{
  "d_model": 256,
  "d_mlp": 704,
  "norm": "rmsnorm",
  "positions": "rope",
  "qk_norm": true,
  "attn_scale": 0.177,
  "tie_embeddings": false,
  "parallel_block": false,
  "init_std_down": 0.00357,
  "lr_mult_down": 1.5,
  "lr_head": 0.00575,
  "warmup_steps": 0,
  "doc_mask": true,
  "steps": 6742,
  "dataset": "wikipedia_en"
}
MLP neurons of a small language model. Each row is named by its layer, matrix (down: output weights) and neuron, and shows model dimensions 0-127. Each number is 500 + 50 x the weight over its row's rms, rounded and kept within 0 to 999. Numbers have three digits each. A neuron's up and down rows have the sign that makes its largest values positive.
A block is one neuron, or neurons of one layer that tend to fire together. Before each block is what it responds to, as a language model described it from the Wikipedia text at the highest values.

Year-prefix digits in dates. First digit-chunk of a year (18, 19, 17, 125) after "in", a month, or "(", as in "in 1253", "20 June 1828".
L4.down2:515525529584499493525478528493507472403449453399629446506520570464446482538518568433459541622537576475524603485576510529469512584499444475432517466515437506445517520448455505472452586512523535526516562580434496595496542529521412522504492545488473503517502501522526512512480381456503514549515430567445553529422457456538447498480510506600518551506455510428428542542594535631478589544461
L4.down10:532548561450534493570505432540500500493499373507498545447500446561463499476547497657512416519400478527429499529559519532500474527520424514524483446450460535445488526537496429526457574502509452550488544489488616504538524501418513612483528470546532526448603465385623516553475513557558494588532432494506574467439489401446555519567555546411540490559440542497523503434494471479541495537498
L4.down77:475511519591525541539517480607526513357406571477514402486433610553484516499520471454503567568481553461402477467586515494512524535524528479572578450589477468559554488518548466424563555513491474438534507424452565451435445494572475559506471614482506523372534478548545502491537453404471465450511449489480466413455400511471557430523471501517480502523440524499454511511553535415527652505505
L4.down203:541554536538509505373584515479576429513539599465617481453468447507555506530556474509591492515490450533553470496504450601491584575496545465433532494560468474597519460615535552504497480516396482492553493619482484443543551425507401557511507534443485560491487592514549440516502560510562458569484556422470571460486435462455485555611517483438524578528439505512513472494441422431512547511513
L4.down231:579394568568537522580526563581484487430476514531468499479545625549441508487462371500398439525495425461477532431586522435459462472426521524357493486512514530457489475517482556493613507459477587439618530503592534525554468539461457523508540529523511509498513505452617505542542407516480527564563541617515460539514504509509512485562484509611497453488438494521605433504504429561506600456477
L4.down592:482457470583381558502465486430479529603430469552446510510530544435511534437462495510470479556517491590486419535494548522539389527555455510426534458499504487556465555457436541486413504442525584433510591525514424520438518493521508405570446490533481519555441509449504570519436504559461429493524415463598537474432543453514481515483585563515498606398546450530463443410456540544463573500508
L4.down616:506424462432547463623523554564510557503508459440343480509434443483526494532523499593572505658485523524432568517465554429481516497504455464506539546561516489528538542611518553533695543415422513520474457520505477562536491463511552463485560492608527488446473396562516528499490549533444497484535565416506446433449468564531507458588521437432502518562478482446540556583503515460521512503505
L4.down680:424469468511566482515548492476518530459482548495484547501475497584482515580564510411516458558493441450516431526490496468535578505422472526509515551387546472529498554527540446507535529542439393449523550440449535449572548504498493510474449442488426502513526478473562500539531536485536484468575524435557498572480500587532535555504542520497454423508482556476460544607422510488522410520491

Date-number beginnings. First number token of a year or date, often after In or On, as in In 1748, On 28 October, from 1721; weaker on other numbers like scores, times, ordinals.
L6.down292:461453506474554494523457518495594428505490423521438605478456507456443457479562399470526464512540522509501508493519566535510588553443538561453384468493433416462456508473501549514557406552544522627512556428478523455463500516467411437488594515395449503480532520488501424444420470543517552468522547576449565501455470485532508507616481581527499513456434558520507560529466551482518503605507
L6.down324:591531445497446604534509464436473507467550507456514455447510493491448558583367615499639506498556441509494512521541457490493661529514479538497547489555471573572526464450427564538551495508464507482509583559519546532513421579500458495482460549506486649408508409556528578533439514477572428607540569488416452452476480575535500447567461459483507464473559512494530542488480533559453498530431

Coordinating connector after noun. Coordinators and, or, commas and occasionally to placed between two parallel nouns or names, as in Hurricanes and Spitfires, US and Canada, 1994 to 2016.
L6.down137:502471543548505393564508478515414547566522567432497536389519455572458463461575545474508541538437410380528508429484582465436470584500447522499513577477519473496506390435634487510426492536490433470549513530485538469462457514505533497487400551483566465470549529471418487500482539548514495543547493453474490569487569511484496602498476574571522501488535541547388483512455464538444399476499
L6.down392:530481487505474382512499412473454425571593552449534490528555629502471527570512578472503458581545476529450529590480502487443575502506459636546563517516514490501485554413448616536531538489547520555511475498522554466562550493528577429484432533524542549542542531597495427561494437475540548481457543627464523483467473538518518528537572541540508511609555543457545454504442521440476487557546

Numbers in tables and years. Digit tokens in numbers, chiefly the decimal part after a point in results tables (vote shares, race times: 24.48, 58.50), plus years (1943, 1762).
L3.down27:478568510490527497552497501545468626468462476491503492477446535538497488563505451499397495474431467466501494566522402523601415599514472565487457507466565502526420537450499414513462452480452541498511545559406346488503470511514517559512564523453560562398514414464476502440496548525470546499515548497402445387545579554483561514557487517517486477499446502521503520488545564527566542521455
L3.down147:540533540476563549503480540437438512528485520478560478475566417482511521419499553465486516454521483509508457493513437431460487655447549528561473557522431567500483468533552491458598474476500456502556481488538517462439498469546491480429476535438494606530591486549406511556488572559423489411547488522531473478429493442477390562505482492561504379525530543487512344481398538544478464532482
L3.down645:493494526599503569556531471574420509512529486524523470444420429464421517421472439596521504528548462472628506528498457491483448412531489511505471477524544503569556600407551488510509464480494613516555529549486423405451587580560606483501453465487508447476502480531469537522521408541491459436459597529474479469453562609463539542402572455404534470490444465445472514429596463533459482514412
L3.down671:509440548439515543525595597448443500443514533381534531491547423527425504459402535479531485447462447498543524493568492547426492490621547474506493464400523469410504473503562504416523511538524469543483452478521495439429548453509529456570450609368510504485441494435419397550524559402482472571429552494582513425494564557475547509443484495488491503475520482477446433432451505497554479511493

Token after a proper name. Fires on the token right after a proper name, mostly and or a comma linking names, also regnal numerals and name continuations, e.g. Mohnyin and, Wilhelm II, Louis XV.
L4.down6:496531516534488517587499498501450546570450516474570483545531449469563446489513573482541461452466535458493559510510460570430535501389503542457474509537375491500525401578531496498559550548537575478469380501421495509503540413459497576475507436469545534480549379478476524519467435537500550529486453502477520456550529528511467485491502589484508562532545545461495476577559402525495624441463
L4.down97:527484435475545468503436544503407554516543503444512502529425546469441504571544556456541496452480432489546514509427448589530486507565452616551563544563496492506469411568600559464474558536484588526502454590476510476575456505581483484551503440514515420425503487594445478419504512547565486550556549553474513559486496570565447537495522557471440511479550574617568530489589487517496551466524
L4.down155:487491524458570434563476526491432529499422477532537505523552557466481524431552498462433465489462478607548586492527407553497546541467540490459359569525439485510426542502457500496561590455478475410537466472565519595583566500526478470456574516539446529513450533477481531434423552586573459506521560467427468514398541473459515590493439501439461452527539493585469541507405505551525424470486
L4.down293:523553487532546492422449389441459552426618536502515535412416495550502607495432362436507434540525475495496497459511500529483503594536447491509435526498522490601508532449471518490538438470507537467545563545493442472502513583440478467501508523448467437486497545528483496515420438456478489455460476531436523421495494472547578477505475465495543497513507368468386504556463546541495576576517
L4.down355:520524540509421460544495552586428595574577494534467538473419468403515401549540517464471500572466391435553501515518462530442424546505489499484411470480582382486551570528478508533445502549433522529546489532456411526542646515400554436486478492505537499490425435493515470419425485466537521558498539390442491490527572527538428427453461479497419557526543502515598444462552534482594521446472
L4.down431:569444519472415551493521494520524607502542474558455541388510544556536562450330475507545454505473543431458403497498601478538568438588546555509481459510493403520501514601524563527510553583495443359612408521549493443512508462479489410487442435490569482564535481504485586538495479457527439533495468466433484549485479477395378553575483503563465477565486562532421503426481388502510441613492
L4.down514:462493464406540438507535598496469549459465547464522509442487513624583535534451436523421464449447441502633571503539387502478477566525550426471473474554441461467485497557677577454598394444434537502535426571504498493507534494481475553560508425483457469474523429550520491393506508438472519532447517414526562456495425491431539522562434461486444447602510506515488482471499479425415479480430
L4.down577:535482539556463477491499471533488523516455470437483519560509544661509621445465531396486602521505501517565542547538437621557527544432512543526545532447508496444521440546617533530551442593503481476508460533450558431475573537541506544483455477460444552558518498504526551446497423487467520475505493420477478423585458474516448532493584567562515458520582562466498456455529535524567481406435

Digits inside table numbers. Digit pieces just after a decimal point or thousands comma, mostly in election and sports result tables (28.84, 1,742 votes, 18.32 m), plus occasional mid-word pieces of foreign names.
L4.down76:469528526392393497425519451606465422476560457383408452478601344543407432555508476464582517440482534506415452470492490530534529525524553447562496535507455566538599480535545500504512588561475459489507461521442557419432509481529571519548397410470561461546494496483541564455554441562484602453506523485485529391516479554462468461441428559487554449523409521511446521446516495478412527509533
L4.down88:504485528420568419515484486501525437474390524527502561535582582598526512524552416554488546527502568529571461440615530512547522526630526520512512472456571526434439535540467488508473477485471524511517513507413545457494564554468502534462432478463528531450548544509509545488449478533492556516458542520477510458507444484518467619453433539487517536454541475588449517511495474480571512480335
L4.down107:536494392553611521556503490481566528413564405525517567529467521513434555542403456454472542445516432579514573522500389464523504455493537461472424468521529546638447447414545509450491445502529533600442487573551501515438513492450412472513496449495552538526539484554506524528528525457648430468483575531446515484542473431455500459523584514462459456465509473491505490540475440526505465447522
L4.down109:564528439472402474493502427475446418439452425524517485540487451460583480481538493517452558446532512553418491395508532503500529431536495502571544490602534477487468535414570458503557553515473521473568534497439554546552532489479530518410494435515543551510577475526542557427512533412444532483470489425471397385495406525346511576502484545532512541610520465465484457405493508549476518516504
L4.down463:513590548537468480502579473520506478454541474405481566511525397532489460529627425494670537500522483520603453465618495480504534483401593499540488514549536525506510541639538411516574485497511489585508535504508425533426489539498418498461483471566487442467552455403453560492460494556558465512591550541442504498476467421520468570517487419494408464460385455444524423533486489616501482537504
L4.down605:472474548519521521506506486477480470487485568504471546465473482586545502491493555486500454440566603451557549465496486487501477463541461515548445560537504423427517625509470459474515478533520510510522538582483521466541529505561458524609517505453521481532470463513582527575429583434578529406539538559402466497451540541538601431476467424530547471578514407456460526482504500460481527540496
L4.down623:551547499543517377419453524543469595472565493495409546451447482554498486573482387470495502455470401477537411458443526534540514503523451535507558449543451546569558495552428516487416550553570590494518452550550479543469494444562503453509537539568536416562450459424495450495539536449474589515608484562428441472532550508414572535574581514480540516402504387485484507516517539556559492513486
L4.down658:574488482548485525540546532458535537480480495483521492517401419522467533493527480566488470435477494486532533464437461490370455532472647594536552495564476523512508532421611446549544477469538477455473564508515562431457598507467545486450501556454567555476449458474577437429528483523484556505590446511553466556515420533446551515551487469488544536465479486478424537536535475513516421526568

Coordinating conjunction after names. Mostly "and", sometimes "&" or "or", joining proper nouns in lists of names, organizations, places or titles, e.g. Army and Navy, Brooks & Dunn.
L3.down32:551446479503457494511506485551467520532454554574470568541637427518445528459441547516521601462542446566536505549520504462403508455473519486501534662521569489560519489441532385534569510536498528453535525486516465506520499556453451486594537561528472394452457508485480474467470450512428512425534522509439534484512490547496555417411446582508453454445437429449583452512558457498451586544522
L3.down190:530479406609541547457532550521538462525463518559453564456512515477474572503496514403540458552456528575438480486510467564465555536492544520485447510494451505539523517509517536569382572481511541533442522590478536533452613538444409542485486544518534495493463500459529541490616449506566541439495519471500485407499330423467439558541478462513452487571504466512394448482519452517472520460467
L3.down532:466548518506506469505504397444435523579540473503567538465574514517456488537412462514469428485585504485474519536473529557545442529508477454508523578511624540459459489408437485492456452572473384550574495528565453389581550547510475527512528599511596504507499587446447526489520461552436506512506576590465599537416507416594498498461462560587501588447489532432569649541573563447575505545537
L3.down546:454522488486519500444540479536469430501510488433397497443565481503462521533468392500522466543532482466401481525514414434459526520540538550495503573526460445494504546474517571513456534465469575531438516584505510555518552505498467364525390573471516429513471563557458577545458463497488561517430464496495495542438453458495517595439487449508500566503501447500399607564506487481379501434477

Mid-number digit chunks. Digit pieces and decimal points in the middle of multi-part numbers, mostly in table cells (vote counts, attendances, chart positions), e.g. 88,251, 39.74, COVID-19.
L6.down151:457595485514494494424442563530498519485481513552504508439443438506514491475431509518473496497471372552563487507534500499445543496487565478474463493452569428527522541417540492574443475485450629506394395532440495529509454458553457599536567571513492406504525533481560474536416542509534482585520377467561447488399391480458493535583451516530539460452494535507489503572558433425447423499434
L6.down536:598623507462554475520377494481524509414632490542433570417447572537501483445475498494450467450582522553501458514512476592443444572485472483578455499495550517486590542523538479569468536464498524575574533518490526576464476481505432558471444454568429558547498524493538493420504542407501506499501450543529474480458542521454521444473522553548583399578457512609565500528519603487562484546455